config.yaml
norm_eps: 1e-06
rope_base: 10000.0
init_std_o: 0.0
init_std_down: 0.0
train_tokens: 1066000000
MLP neurons of a small language model. Each row is named by its layer, matrix (gate and up: input weights) and neuron, and shows model dimensions 448-543. Each number is 500 + 25 x the weight over its row's rms, rounded and kept within 0 to 999. Numbers have three digits each. A neuron's up and down rows have the sign that makes its largest values positive.
After each neuron's rows, "fires in" lists the words (lower case) most often at its 100 highest values on Wikipedia text that the model never trained on. A number after a token or word is its count.

L2.gate1793:546505476516533482483491510479489485515531485479509524522540529491535502530481462487498544484473494503516496510530512494525480482504482458506533511485497495503491511490540504494472495484522521549506481451504498481510514507483486526517538545469531491441488503515517494505520453516477504517
L2.up1793:523528492525534491470483494504499512494515494482518510518524508492495518516465508470474471488473518485515487516508519505500487462524469502526551508496492489458473468497545479499463503508515558517508529492495504500511490541515488548472494493474519503440481477553502519525509505489520514477
fires in: "of" 33, "on" 17

L2.gate458:509501460515514486500486540488520490531490514493499474495486486501513493509504490527503465539512482511471491510485521507450505508508518503475473538489480506502509520519493514542534504515509524456510535531529527525509489495513512487532500471470499501503483529505507467488512496504471542504
L2.up458:495455478446543516449526499471517495492500521543466477484554543471515492510496493547474504486543503499515548488487492527499518521485494535445516455472513544541518489509496498548511512562484503473471510512509521525483527498528500524533518483522540494501497477524509459516489479498520527519
fires in: "following" 22, "of" 10, "0" 10, "or" 5, "over" 4, "top" 4

L2.gate460:516504488493511499451520492519497455502504462501452467480462544495493473473511531522496502432494461508526457477516447475485527492509493515456493517533509496512555524484503497477511474485474519513497545500514496507513553551489479448519479537522487504523507505469530479460521501481552510489
L2.up460:488499488533534514505494528461517482502511502504501511465463509543518471527521507480533450508485507534493487545487478470484480531551519522547536496556507496480488534501511511531533510463478579487525563510505504508459514470498484461471524513480480482508466540452517508458505499491547499529
fires in: "in" 26, "28" 9, "22" 9, "29" 6, "26" 6

L2.gate1639:476471492479501488488499468497520497523567520519533486497554554458502435496475482513468525496465528499515512504480478541531454473460491522479532517535470498535509501460481558482502475493534501501502476477491516482493564502525511534537478489481481497490495493487488473497530521537481521489
L2.up1639:501489531515566504505499522526481507493502517496450466477548521490459491537518495509505526471531525514555517545509513509464492499483530491489520487498517486548479457461496507513468524496528546495487524533498437494511521479476495470473543495465506485432490535530471496490476486514513477480
fires in: "the" 82

L2.gate608:473505496489493515499511456464497431527501530548516512516500507523494520504548533501583506536483531456506497488498469518511502479464499531494484491491494459542480502512519537461480500468450466504522513496530482522559523512502525470497488497504530485475489516488481453491585505489487492478
L2.up608:474470477483529526500499532508479514526461539520461493501489520494492520494519511521504474439468506515445493541499504499510495464510462505540531473520463457443486499515510501519518475505497513420464555510494566511476514509478481491507508525526497472532508491448505478484509539524495483524
fires in: "than" 21, "as" 20, "place" 8, "of" 8, "role" 6

L2.gate1455:469483526486488512479484537452490474519437498480512493506451490529521511495477515506513532481457476494524485496502537503475520492481484507534495522514486423525475485494507466538505490510493501522507515478497476581510473490516503476485504535526511480517506489469507520490481532492476496466
L2.up1455:481523479496465527536486510436495493491514539536487536487485492514529458474521489482495508557497491511534556490497506496524519540521502484493481501523510477515510494557476435498481492491483521496509545495473496528491510523502533501515484489494506539497520512455496464497500516555491521469
fires in: "married" 19, "to" 10, "of" 9, "as" 9, "iftikhar" 6, "in" 6

L2.gate627:491477515460491497488496457531517450474494493486482475463474454479523490470555528500480530508521518519518423529515494483471533471494523555499472479509496473481473553547531546490472467497557518507498471496477542511501468475456519485504516496496484539481444487507496491475465553549484490510
L2.up627:501476477513494528524508469518502471475548509525484488556502504537491518494504519499491502537450501486502476495512481541478506519504515487492476531492475490549503540462501508489494480495520537474464496504510456496470519491495514454501565517473509469486504536506515481498498486483471475469
fires in: "of" 78, "from" 5

L2.gate1871:520506504496512483517534522474519512568519491481483484556482505515513486551529494471514505543518473485511489514501518481526439526495517524532499502524531480518489524521483514510477473553522502552536509493526479473496483536492443517549481511500490550495518464531473466496511460491536485524
L2.up1871:464505475451510492550487544494487468483450522511503484501447474512497496520480544474531475505489453510495453515515531503515508539480521487505504518494496513498519509482487475546551480547527550499504493480522476458456557495477496533548472513516498486516529495470505491475477489495494493514
fires in: "who" 51, "of" 11, "moved" 4

L2.gate1974:536520498474507502517569488517497489502533467481503507463508489471493495478486504504494486478489520483554506489495511497493465497499498495522487478554502438496509477469509444515477473493508495520518462516513484495479513539484526542528489492499516487494487529469535483504525501510556485504
L2.up1974:508496513496558460492444508492520454520532483545492518529516503471448516510528504517514503489519464498500511472493463459492479493485519495508508480525485509559493557505535475496477489519494581519488485548503483502488526479457524515502486510456468469487488500498475480453512532513495534488
fires in: "within" 17, "with" 16, "on" 10, "from" 9, "by" 9, "as" 5

L2.gate400:453574514501499489531465574473501488481504527485483525513510505468497472501491502519499484481487513500462519465508516495474530468491466516522495526558461518532498457479490494497469492488484553543479496475488495444546507533500532514499481495538487455538518494500470499491518526499493468501
L2.up400:501534485491501523500508502502479456529439518471496485507500533489448469479488470487502509491499470510489498494486483496525472480506539500491434508503498434472480492532530495502486503479493517453480531496495467535484485519498508491537527472488490494474513487495514508519538507513514513483
fires in: "in" 28, "from" 17, "to" 16, "well" 6, "of" 5, "similar" 5

L2.gate1295:518510525504488509472499445528486496477484523473479537454467493501464516528504491481480511501551517521540492499504540513517511517472503487495517494545495497492494504514559505490456507472471534494473533507530489494503522465457509494493492532494478499499480510514467486503510496470474483501
L2.up1295:509498545465503467476441491531490471515524500451512541514490527502549499498471507491444489536505483474509516467486479503502516518448466510489516467529495469500473477493492551487478456525492507482458480531497485506483524519506523488509490518503492476494487497550500530495517463505503494494
fires in: "years" 22, "time" 17, "year" 10, "before" 8, "season" 4, "phases" 4

L2.gate1904:524507523499498488527459530496492547526514511559504522511473462501456505515510516490498496475554540498502495476491521509534502533485488475498528491446476472490514480500460491533484479529473534510481478433481500483479513508481494501501527455429510487508456512528486511495474509510472508473
L2.up1904:493466494521487520530532539490502513535471506506526442500458552502469464447490520495442485474494487513504509494496542510515553485511504518515506512523495463497480474507517510521503513482486528513562454486507513517493510555474462462496497497484470492527466525503497492489482488497488531511
fires in: "that" 45, "of" 9, "culture" 5, "reception" 5, "this" 5

L2.gate2029:545473512506487473524508495563491525519513539517515512523540518532529500527512505470494491518487484447525483525446524561515462476487509486518472468490480479500551432507513529491482491511510483504501470487452465461457469480483540540486530453522514534501465493477520474499548536482462501473
L2.up2029:502513502505486499497508499484468502492507506507526471533559449516492510552493544476514542527478507495493508529515470522528547512522518527513522488494489530520479496482457517523505515492513500533512543515478473525475522498458490516503521504507547511533461460497504476495502482541477519497
fires in: "of" 56, "western" 5

L2.gate452:514489494501453500544503512511490502467512469523529467543529508552525487494492515490468477490483518482491499480549472531473536486526511480498529481525512556503504489512501549493454510502509499528475503486489521526499478466507505496505508524486511500558503490490517497569479500470496503510
L2.up452:555497486487495516518510512536488501510536517510524477516527484483506505546495471531493530498501545491496553479486413537525491477520509493470532475538525481507467518484517546473482506487496506501510489455492522506507474496564492450487472506521528504515513479489507480509510522540475510503
fires in: "to" 42, "represented" 5, "of" 5, "from" 4, "in" 4

L2.gate992:480493547482506462491470503542477504455475472425514550520472479545466430491487472486514496507518516462507514462490539482504540473502540525475486488449526515523496503490491454481484580525499523448504531475500542506504497482508471523472474518514475515480533533559474504507510506487488460461
L2.up992:478455509508526501539475469519533469461505513504487508514476514522502470520555457485507481474483531484515480489533543530479456493500495507493492513498467506492475535485474502489459531500501484460481463477512482468520517481511507502503526540477481519499514488500440506487503482516490475489
fires in: "women" 21, "married" 9, "mother" 8, "daughter" 7, "son" 7, "woman" 6

L2.gate1347:480504472507477514459542489509493475520508505546490483474514476492532522486508495483500473512490533523550551479490518522474517439488510528459483457475547488475489479522502510513456496494457473489465489492524515485460481478535481467532511479443499507477527524502555466501515485551487522512
L2.up1347:475458479496493478458521483499476479520488432556452536518491520456475547494499526515499513475493515530536491460464516541525478508493516468492470523517518505503490476511509484525495505481483517479487512532523535488477475478501552553511487468472556479520526496480497485482515479535468488470
fires in: "for" 62, "to" 19

L2.gate511:436527502486538517533502510514529518538538544492494459512502503523473507545478518492496523512479499503472528530505460488502511491529481522518514509477483549483497487523529501520514446494461489548468503487532495475447494517490529495492505492491504517538505487502518472500466470482487512454
L2.up511:500539501474516494460516526476545500517488523463446476502507522482518505498479500518484511459509503481520464572501480479487542514480473493498509532488531491458498524535524497518498468498431520496503480538531506494507491461467528513496464475512538491518507513520517473499475515493489494486
fires in: "he" 31, "they" 21, "it" 20, "she" 11, "any" 4

L2.gate1192:486506502475534548483522500516498497487506496480511468478502503505525431457480543500458427523505509511560506498571534496468507470523485487506513455497514511498509460541483506547489504502502486498518476471467479504491489472515500534535485483506491517464531543513457519501499507498519486543
L2.up1192:473498491523506492491495502463522504501515492516555479488518496491497532468507533524513539518475495472516511536503524459530571491506495527516478476492538511523470499542543510472541485470524506490440464541515494532511516476546498523515499481515532502494502518479453468497463475510514510492
fires in: "for" 32, "part" 25, "other" 5, "supporting" 4

L2.gate729:458443521475520478478443531490490506483511454529476471454527479493515518482482468495473462509516492530526479530507499498485480512497513448543460505495500473479495505502486505528497552450460469504473537527510511482495480499539496518516502506486530544488510508518520506443486548517499516488
L2.up729:547522488485502544542473500472536482459503495526490497495493472477471493477492480486493473504531497458531485481467498462497462513475528480546488471504480525472492492481481505518486479467508469502485542518513476514489519491477519491487482449484531500448490479541516490479507482535459465534
fires in: "united" 48, "to" 9, "american" 8, "former" 7, "100" 6, "as" 5

L2.gate317:492490511438503579485475479483522495486533506448491494522480529485504530500566474488548479507476515489494473552501489449519537506491509532518495541483526494474461517461495476473476498526457515555505481510442514509483489503517507489521509525520552450540516512499440480482505488502488525493
L2.up317:493517521458482472512495530535490519508512511494512498519507531484507503527486505529490505494542519499487454536497504524523507488511518491511521466486514470517514528510517497512465495478552512487521482494523531495529512505507500451555515491551499546490532495518473468467491466508537508498
fires in: "and" 55, "with" 20, "und" 6

L2.gate775:491480513489495485510497503510518503456542461473493475521489512494477466521449491527492452480475509538512512509520459501501447491567497479539521522513495488539493481503488464558497492498503468508514500481496487529473503513533496489494516517543491538497516481513470523500532469571441463500
L2.up775:499555451480512506522522497499493460496419518488491464534497480504480527461539544463519496450513498481523511561535514480521433501504524479502483508505499474518489536475499493517530499498495501470516523505481471513535529509498475495524491477487460467522483504509464517452537485536483481495
fires in: "children" 18, "son" 18, "daughter" 7, "sons" 6, "daughters" 4

L2.gate1683:474504498546497483497524488484525498468495527449507458531491457479479511477502479484464430526512479490496494534523528499509538497497436507547506489479470506501486508547518524520492499474504526507484553481523501530512504467460528487486492519550492475504504448490506508514549546507478490506
L2.up1683:518501511470461456476512509493487493494518488447499485488473470506478492479524481489483485480512507451530489484523536512488525503536467504509510505484480504504512506521530515542486477495499511500487516488487534543531470498489517474494544473533458518480516483476513473523489491552498533500
fires in: "this" 42, "that" 39, "such" 7

L2.gate1096:502530486507563503512511473493456491480516480503485470504507547503477509454542468480480462518507494452512549512509549502491512518474472503466513520524559537518519452547503462507518465526486495474482491494475570488489551506496491525502477489543526478481509482482520521550504479534485484488
L2.up1096:470488506533494508507452494504491496525526516421523506538467511511534443499541522475521458504511541530475504520513529487516522515465501488481465522536484484516515457513491482538504490540517487503494506508485492494524500517546478543498485455524485502515489507484487508473460453497534513529
fires in: "in" 27, "of" 19, "time" 10, "early" 4

L2.gate1874:498463513487502522538486471519529459505503459531478519491510504475532505549492511523503551526520451505486495527498496472467526534497489563515521484485527519510466467478545499512523500543495455514478513508507490485501515526476491487538539493511519551501521483486513487508497498517456533533
L2.up1874:476476501484519529478478478484474488474499515489541507480496512484516467496511546487448547461544473474466517506512481477471516502536527497526518529495520482476463478503541477522500483540493519516517481506505513529501490483470494501533461520480456507494485497524477516470484546509495479494
fires in: "of" 72, "the" 5, "part" 4

L2.gate655:453511498486503497545487483481470512533505521537509521502489515469504470505501500557491519499487498535483503523498515469467489536498452483513506447479518490521463515452521497522495504477512495469501537535478514497480533519472523526487453494492477439500503471539491519493499557535485481503
L2.up655:531466487496478523513492442463513544499460508537543501444485522468496476515516561492502521481520531526513493528474494487522500517533478501469473477520441537496514540484526523498479482490495488467540539496460526507487552490513530523443497488502457463506500481526527488484500503488496535564
fires in: "states" 27, "country" 21, "spring" 4, "and" 4, "than" 4

L2.gate634:463492494464493506463491560519454478513503483543572484492537524479489507488508454510557519504456502508499493484485484502458483514499552511507537503524436487524480495486516481549524479529528516565496533523503519518493511478513502536497501495496501513464474489509592481494523496505514465543
L2.up634:489463473530532507467503468428463435514493465509522477497475521500505468517497495475554502496487476490551483496508502520503502512526536524484488453469502497492512537494523523515502497504525550511493497493457472526457507523498526517501462518480556483526480497512496478538512477512521449473
fires in: "known" 22, "described" 13, "to" 6, "designated" 5, "listed" 5

L2.gate182:509481509481483519493489501478530475522540490503503514517516524520444518547492530482508505492501513478499454476493518547523452521524522519560445508502514516497505477473491478482527517522557496460442515482474453450507505503529534497500499499450507466522517532460479518495523480512503506468
L2.up182:514491522476463515436480490494468531466521482475474499505494490483472529445516506525463477507455472471474503520540470512471484509461496504544516525509460476523516463497482513491539513475478518459488466476491488496481498503448494493536525516493533517488506478482493475539456439504512479498
fires in: "of" 95

L2.gate722:462485502564517504477536501512476496452470490580504547498538512506490493501501539493520530520537482558483491467499533488499517487510521536502475490520485472484543542494495530521513506526523515494483502531531479525524502540510496455469454493500519500465506539520499484483492521519512535508
L2.up722:524544468506494503467470491533535465460528485462492497476503489518520512516472519466502512513513447525537521505477485497524512500500501487481493483464524565545486486481470519481495473489449533497471478545501509492516520514496493476503493470453519523462549492500534537492479484533515536523
fires in: "school" 35, "competition" 9, "final" 5, "academy" 5, "schools" 4

L2.gate1392:501497537504470523538520498504518470482548573490507467497503570471477546502471508487488500505500557544454497500492481448535513449505487470534544473531516517468524509482495541506495526490539466496495533478498502482492543481518486503543520513447523492508490498462522463488494486469485525489
L2.up1392:487495521479546494527533466516485522477497542506483470510501519543535452510469521531492479549506492483484468469507482494524436515497579469494468493543502505488494547483505519446529485455519514532498505518539507477515477497485529458475501504531526505487498560491500524477480504546506511525
fires in: "two" 46, "one" 21, "three" 9

L2.gate251:483502505515491556472495470488543531515526502527459536536521492496495443483461521494498469473476497523525502478484517475548488512488545488445511463496466479517537469518467470463502488498576491520481495500487484503510495529536527552475494508481493513492518510508537475449476527487480486496
L2.up251:482489527499477517490504484482488493504535461511494519526515489465508457506473508452515462474463497500520519488516525515558494515465517516500510518493474470517526486507518533514519513487524460480457538490486482524490529508514556517511541479493515516509525487540508484487452494502456506485
fires in: "of" 22, "main" 12, "central" 10, "among" 7, "out" 5

L2.gate2012:466474521478510508481477473520481506457483464507501507489508474509498450489501530518516488503496513463490480450537518478546518477470500515502490535485507500510492515447522540505488472534487507469523506544492515514532501504501480514511507488496515525503518548500493476559486496485513529504
L2.up2012:492499509505531520531486479533515443531528492493494493499495485472492515512495511503512529487493549472522516517487503478506520519519497444531514484465515508471466504483496447479501477479485483518503528522550518503542496463524536493483526516513522490495526486473474499497488494470536515499
fires in: "the" 67, "united" 18, "by" 4

L2.gate74:460495521482449506501501501505517485521464503518504494479474454513526499488537516484448498497503530552536540495515527526509516493501476509522492527532484477510495482504494472560532500508449456531495492514495518507479477500454514531515518541519494456495521515500450502508449494503510509511
L2.up74:528488522499466514516496528530578485534505514504420498501466490499537490506470517467490486508507529502508514519520517533492533501492491523527502547566487461488491491497511557516470561517467493552478487512494504550509476472482494504475490536509518491534503489506488526520455536482496461510
fires in: "who" 27, "that" 19, "where" 11, "which" 11, "after" 5, "of" 4

L2.gate446:508531471494511525477461500504504473524491524459492537493483550485480451534483500532479509481528531538513491555513512447500528550500506504491455480475501516538518496505453515527514505466476478512485462508474546550559488491485477507461490540484498477507511459501471494499494498510511484479
L2.up446:455525496536477498473525481495446493477503487493481502478498478478505461528526486523526495511501497523485494467528515494505495498530486519452515442500468566497521490468511513478485520419501499495572528493482521483517494518496502478528478514489441479512516505516481536476502479510514454490
fires in: "and" 88, "or" 4

L2.gate1508:486509536496494456450511455532503475506518512476490473475511501462491438494534492491479519495470529539479455466482500469499517503464439513496457478544448484484524518543497498506509548502530462506501473528523513523508496470496507503485513505517491516551499470451500545542524514460524523503
L2.up1508:503495481522514519443463453492461485538495508479480552496507483461498483479530477458477518513486491469517486519491524476468520521481487522502510474499550517516513484507483518513500497496509543531538465485488521487484504534527478479501524534501529532503556493458515472482452497502502495512
fires in: "of" 26, "to" 15, "by" 12, "than" 8

L2.gate1802:474528463494510498501480459539487492486510489501479509554525498528456548511462497526528487500530502485489449504469548510521527496491551512503508488544479464490513523515471523520526541462493528520518517534462501466485509493517459466484465498457493511504508514506509504535498486474488494487
L2.up1802:491505529492495484478480465487509551492512500463512546534495476512496480491530487517522489521488492481495495498471525461506505451509545512508461442541472505515508504512506510502515506551534543457490494509489482506513509486505476523480502499514526494521527448500519517556500494520502489434
fires in: "of" 22, "with" 15, "up" 11, "out" 10, "from" 5

L2.gate1293:494503519509525452487485530519497487509482483481463425471503468511485494469459490537500498499485508483532493474484449515481531457503534484502523522501466484480476472480520466486519443506467513528509513488511490512493541522444506522494489511484529502492478476493506515521511480551512486495
L2.up1293:529509513483522490486530487539487525497505497509487504499504501504483512500483494511506479502498475513550542452518483484525547497516522513510505496484509482494497520498457533512495491523477514530523495481479522496537468512442563511484499455483514466556489518509482502487511479516509479471
fires in: "at" 29, "with" 20, "to" 11, "from" 6, "against" 6, "by" 5

L2.gate1805:528527527525520483510536521502489508493486525476479492509516522492516505489479511522445501449472478520501497593504463523475502557513488519518480513481475470540500517522551496503483508515537498464519489506506474485474485498457450519526503527459499493473548489531528508514509508514458512510
L2.up1805:518510465506513471552523496526551469461465556425489470494490502519500516486500496537478483513496499472485450533514481490546441490487518528499493501523500462487513500517521543514499519517501473487501483535480482507486501494514490489519474554497517531465541516518486464494499463480496510495
fires in: "to" 30, "that" 23, "who" 6, "for" 5, "out" 4

L2.gate502:507545525532500538526511508540484535498485495489495549477478446460566465528485525486509535499481465502468473535516527534454502512514537486497487531494534502482489511531524483485527519482502501483522500498488467484473493495485497465529507514526526497452475517457506508496483474476553492552
L2.up502:467499483466532577492515507483534545507495452494530471502480510436489494466512517499506477498527462481487516526521515487492493525518516507478520510531550520503468488461528492467448503505525524547476455512474524504539440499487512519511482517534499504469512538498464505540480493482514507551
fires in: "was" 28, "originally" 12, "had" 9, "were" 8, "began" 6

L2.gate534:523506496453455512517473529530551528509510508494530511551490478505471511487499537518506533503506477496516492519497460509446558517503449504526514499486490453582543532508474546473512515489484471522515524533546524488505495485487514493467523520520516447487545475488502479505510498490523519487
L2.up534:526522496504465441541500514516539539516495540447490509513511476500485510479509505532527503494486497549524452498526520528487478513432489501545454542512487500507529496507519504495516490490488479522488441519501506491496475498465515494462462497458495476504451473503471488494473513477486522463
fires in: "he" 27, "i" 11, "has" 8, "had" 8, "she" 6, "who" 6

L2.gate1153:456479515499470493466501476500490521469536456469467526508455493508511474508465544450520497508543493449520456516480495487524513496483478525449495507494514480469488471494494517495507532460466479511504506499491503446481532486455501511510470508535569469457488480530475444494493499546489502489
L2.up1153:470516495469508517504504503477489495493489538454500544501508500529501486497500480491484572534502452513466444497513526502479508510522521453565499514496531478473465513460469457492516514488531536483502466487471471501446466481510486537498551500519467512510477497535492466517494527515486500478
fires in: "from" 29, "on" 19, "of" 11, "died" 4

L2.gate1969:513544482476501538494501510528509503503472495513531522526514509476546576468484485490518509498505531479450458473503485508492550520464544502476465499476533529523496460489544494486501521466512496533480495526505492463483528508467450495533499446467496468501530475499543508459539512508465458529
L2.up1969:505507474512504475502499515521513492476495491543491528533528543481498570508504521453472497496451515500474490463497484485519531544465490497450461488483534512485454464481506473502526474521512492484506493531513471440491522473505474510485479460490501503502502527490515504440520493528499483510
fires in: "there" 59, "out" 6, "charts" 5, "makeup" 4

L2.gate398:485492463528473539487502504512499497506472505503488503473486470511459518492538562504501470504511493506536485505561516519494527519485470502496510524528529484502465469506501480487475446514485504517480477487527510492469474519495517460490507479476535514515526510477493518515498507493472487487
L2.up398:500515504463506431505498506513534494463513523498508481503518510554485491511506503497511493486486514536491481494541444508536487460470461474501528477541464485527527508530518517506516499528505477471501509486518460500513519506561487454503479504464548511529506556513490502502505520460484539481
fires in: "season" 22, "year" 19, "seasons" 7, "school" 7, "program" 5

L2.gate71:462535508495501492490478526482478479522474516526483448503522522510533502473501512497502459513499462491485496471460495501471492490509522501461489517544474503472482482496537543472509472527502529523555496503514514504520507498476472455473513414547493498502567499536507535503491464495555511513
L2.up71:469515511474506484497480483444475493484479508504498450538468514499491502528514510456524505496519464505474475519470519513449501514507457514495484502502490529520509522484553529490489473564472515510534513484490455518566496534476525478494479443534513514529560499523538514502502490518539481546
fires in: "history" 22, "career" 17, "i" 9, "moved" 8, "arrived" 4

L2.gate1718:455496509473483507507487556528534494532516512472506519508510487498498473501525472488491490519498476516525500495503526520568523499479453459563447489490469461503526502485521448513448498549503507478527515486526502542497466516506498516488495503532482515456495556517480514479478517509533481494
L2.up1718:488483510484475519452478503478507505505521508455538533512507497476509508501482477474505505513462517551487525506518510534489472491491483441503488494497462444515479503533467458482464465523498493538532475468525509498522498513519521484493513448505507515495520524520539491479509471468524522523
fires in: "other" 25, "of" 18, "number" 9, "these" 8, "many" 7

L2.gate639:491510475493521520533476495488517476501507473521489511479504491496504504516493453535513527497485497491529531516509488537522483456504427520510501498509499533513467512494536445491490485497509465505532527530512494519494471456512529490508464486509513489512533460456512461530477516483527473495
L2.up639:499512471472518492470506488530472536539513508470485513478505516470520520493533470476494465444501491488533492512546507498485525508509444541523516494510507531504539499514494490500512497526493498500479502505511509487528513521513513479496521458492533507472472513499571472506515459515510492473
fires in: "by" 79, "of" 12

L2.gate667:477549490492506471470511471551491499528505509509504478476475480460503511483548441507514498491513495503523468500522511507513520479486506517526465561513462484527518477521509528519523490501492510551502549526532534456534539499523521470470471524525494488508434513493527481490491489479489495486
L2.up667:451480464487528512516488517517508493510549478531524492445550486502517527489515451479494475509528500500518479490479502482528504457538500495498508497508479452562468487469487530503478444503466512533519558476502525475493528511501527471543507511488534516477447498507483474505526520513520486521
fires in: "by" 95

L2.gate37:498520469463511518529501484480489486495486446507476510491478498493553498500481492490490531529480471483478486507462472469492461545525480526526450473536560470517460458520489486544489517526503507492516515497463498488507528542465495516507488480524464479473515530532543521492451496501489503453
L2.up37:512543478466477544481501515444487543494538458474521507459485536476482513486497512481527504499516520480478520463536519482488465537505472478471478521520585475500470492505491509467499478514483472527561551477509439446518519500469501566530518495549459484483494532476524503469479458516486510506
fires in: "first" 31, "began" 14, "started" 12, "start" 6, "originally" 5, "premiered" 4

L2.gate126:498565475496523474506510486512488484515490507503487543479499532493495517529477503523484490530507514532496475480490541515530474497490463513492474552551454508464487549484520514479521518522517482502492536522472520506539507492511482472525475516513480550515474491519519519525515514515498479508
L2.up126:491532513512536503470506504461566510493531484532472457541541516451488494525484485517505477527484452478498536510499495530466515498506494515480464504522546485483465480492492491481505517514515491504463491475477534502459464475479505488503506502544522489531488522471533503522512536516506483482
fires in: "are" 28, "is" 17, "was" 14, "of" 9, "were" 8, "by" 7

L2.gate1354:472537521493479432513523512506528512476496553523454505500494500475483513467516485472434503535501478461540486535519507463512503545508511481502473509545514510512506497524528517475509481522526526480500499518487502474455482508508497474482496469523481469481525525492497505473495510506493535451
L2.up1354:487517487498500502522507469503504472489443474481549514515505503533484495469519503530463513532503492488492493496478519491544488541489510509427504518502550547516464504512529520492476479511511472487514461492501489525470523554480504468493482466450541537495501506462506482507516510509518546469
fires in: "of" 30, "31" 25, "appointed" 4, "it" 4

L2.gate1330:504529515470494457483495526553510518497446505527540508469470494512524481524458477492491512522500527524460530539482496518510514512461522489536516501520472493517483508500481440516500502519526516462495490536485512559510505485499533573526534527483472521520458469504523463512505487534521509467
L2.up1330:484525506517443489456565528517500526525448520449482513472509503503542474477511491509498489519523480498438501535481471498498521520558520529489508466491516528489497491509459507508533489522488484476448502520502513505487507525506482485548525490550497520517517483466523514514502533504519494456
fires in: "both" 26, "between" 21, "of" 20, "respectively" 4, "combined" 4

L2.gate1855:537534500510469516472450469479531497503517522517501504508506527508500482514509443571466489518506520490481487497460530503519523491470491480498488539468441500469494476532467473469499509484528479494531489494545498514475561486489481542474506498504515475530482477544510504489459484546472502495
L2.up1855:516537530468503512447480443475482499552507479547556466507477527526440513508512468477503477483543547476461465457467501486465469474537515454498451514491463466498496487519480481513520554497522553506476499520530483537507546562515467528491548530523503457534529471493518513499499474522474466549
fires in: "of" 62, "among" 9, "to" 7, "for" 5, "on" 4, "in" 4

L2.gate1413:494458483484462559499503460495522472478491503516496518482461534493468549488497469530491510496521469508496524542506481539521495509514506510523517501507511516524520491506450530498490507496500553553538474513501483521535523486523483510529490516511498490462476498475490508485515518475525467463
L2.up1413:421467529509442578468500520487505494520502523510537562490496494487511532505468508499501497557565468539508471503507500483523479532465488489508510508531494499507504487477502522479475482499481544489525517517519483500501549478487538524515488544525454495568500518482526492461499534531534490497
fires in: "at" 28, "during" 28, "in" 17, "atinga" 5, "after" 5, "upon" 4

L2.gate4:526467491520479457482493501505510501474520487494518485484451496511488465484547458484503508470503466568470503506521520463534476484525512492517529528506532485491453505499485476503505484489496524473482496489493521531525439471495519492491474524525529502499476491490507498516527533536516530494
L2.up4:484504483473535511491512535476524496503511475501511512512512509467483566545504489465492515568502528488553521480516450514520534527468485479542503514496549490483508493532483475532530489480500544505532487482523528529504518464508478538525497502480509487509506524539476486498514476543494551500
fires in: "and" 76, "halsa" 4, "of" 4

L2.gate1620:524478541543506498462450509490502482448491460526528492519519514505501473510510499490496532503530463470497496489526514510491474466504526478476500484503500517491501474448493502500479467547490492556494506482499555492543489523514488517520498514492492490491543480463520531537515511499503520500
L2.up1620:531489525464474554511488522482475486506500531529524531481528516527492451559497515499479519533541494473571479475472490525491497468526521495469482472481518456542512522476569493517468481514498543510521485500456538448510552533491498509519527507493482564510533544461518482460516498554510523508
fires in: "west" 30, "east" 16, "left" 12, "of" 6, "right" 4

L2.gate1846:484520486518485529484503479522562475471503468493495424460465523523500499534533484469473488515517508533493526505518481504583499531479481533515530510492490514512475492511489505492484480469490489490512497514502510508520474503504463520505518498510487498511501500496501475475442496535558486502
L2.up1846:527493509493529528517487503522557499459479458519468507479455502516506502507461474517498518507560475499476520485493475489528493530499469528491517474494542489505474481544502461493521492527521482468547550477542488498524533512554502505502501460474540485471495465504524504513507540511504522519
fires in: "of" 27, "lead" 16, "led" 11, "leading" 6, "s" 4

L2.gate559:506442536488531535492460491508481480504540451526478462507452472489498515539539484520510537533474492463526536518486499547499525490493498453511515478488530531501508536513461483478485507493491481508500497492520475494521463462491486508530514514446497457505528522444509515532480501504515495498
L2.up559:471507507559483502520499526502495548481477476554532460504529535500520460517505482491506479468504451430501470529475530514466500527496514507530505479489503474497539499491513502448525490472511459471518478464537503494505512505514499472478483506499532506491478496515536515469507492468502481487
fires in: "of" 36, "in" 23, "died" 4, "century" 4

L2.gate1465:494513504515522534463468502517493465525531481485462444463487492539522502513480485571524504504478509495499484451461494488480491470516528485523477546506498506500488483525476497460532526488482532482495522445485510525517455480506484503515488506505543466510508499469542482480526538490511501464
L2.up1465:523468543476493524452515519520504431499502522466457447503502513522513542534503545535486509483493494523482468475467505509480500491516548519451536516523506440483512489528515517512541475516492490485524469509497476533520511486492532509517462480504494442516494471485541502471499491459501488472
fires in: "of" 30, "to" 9, "joined" 8, "found" 7, "founded" 7, "started" 5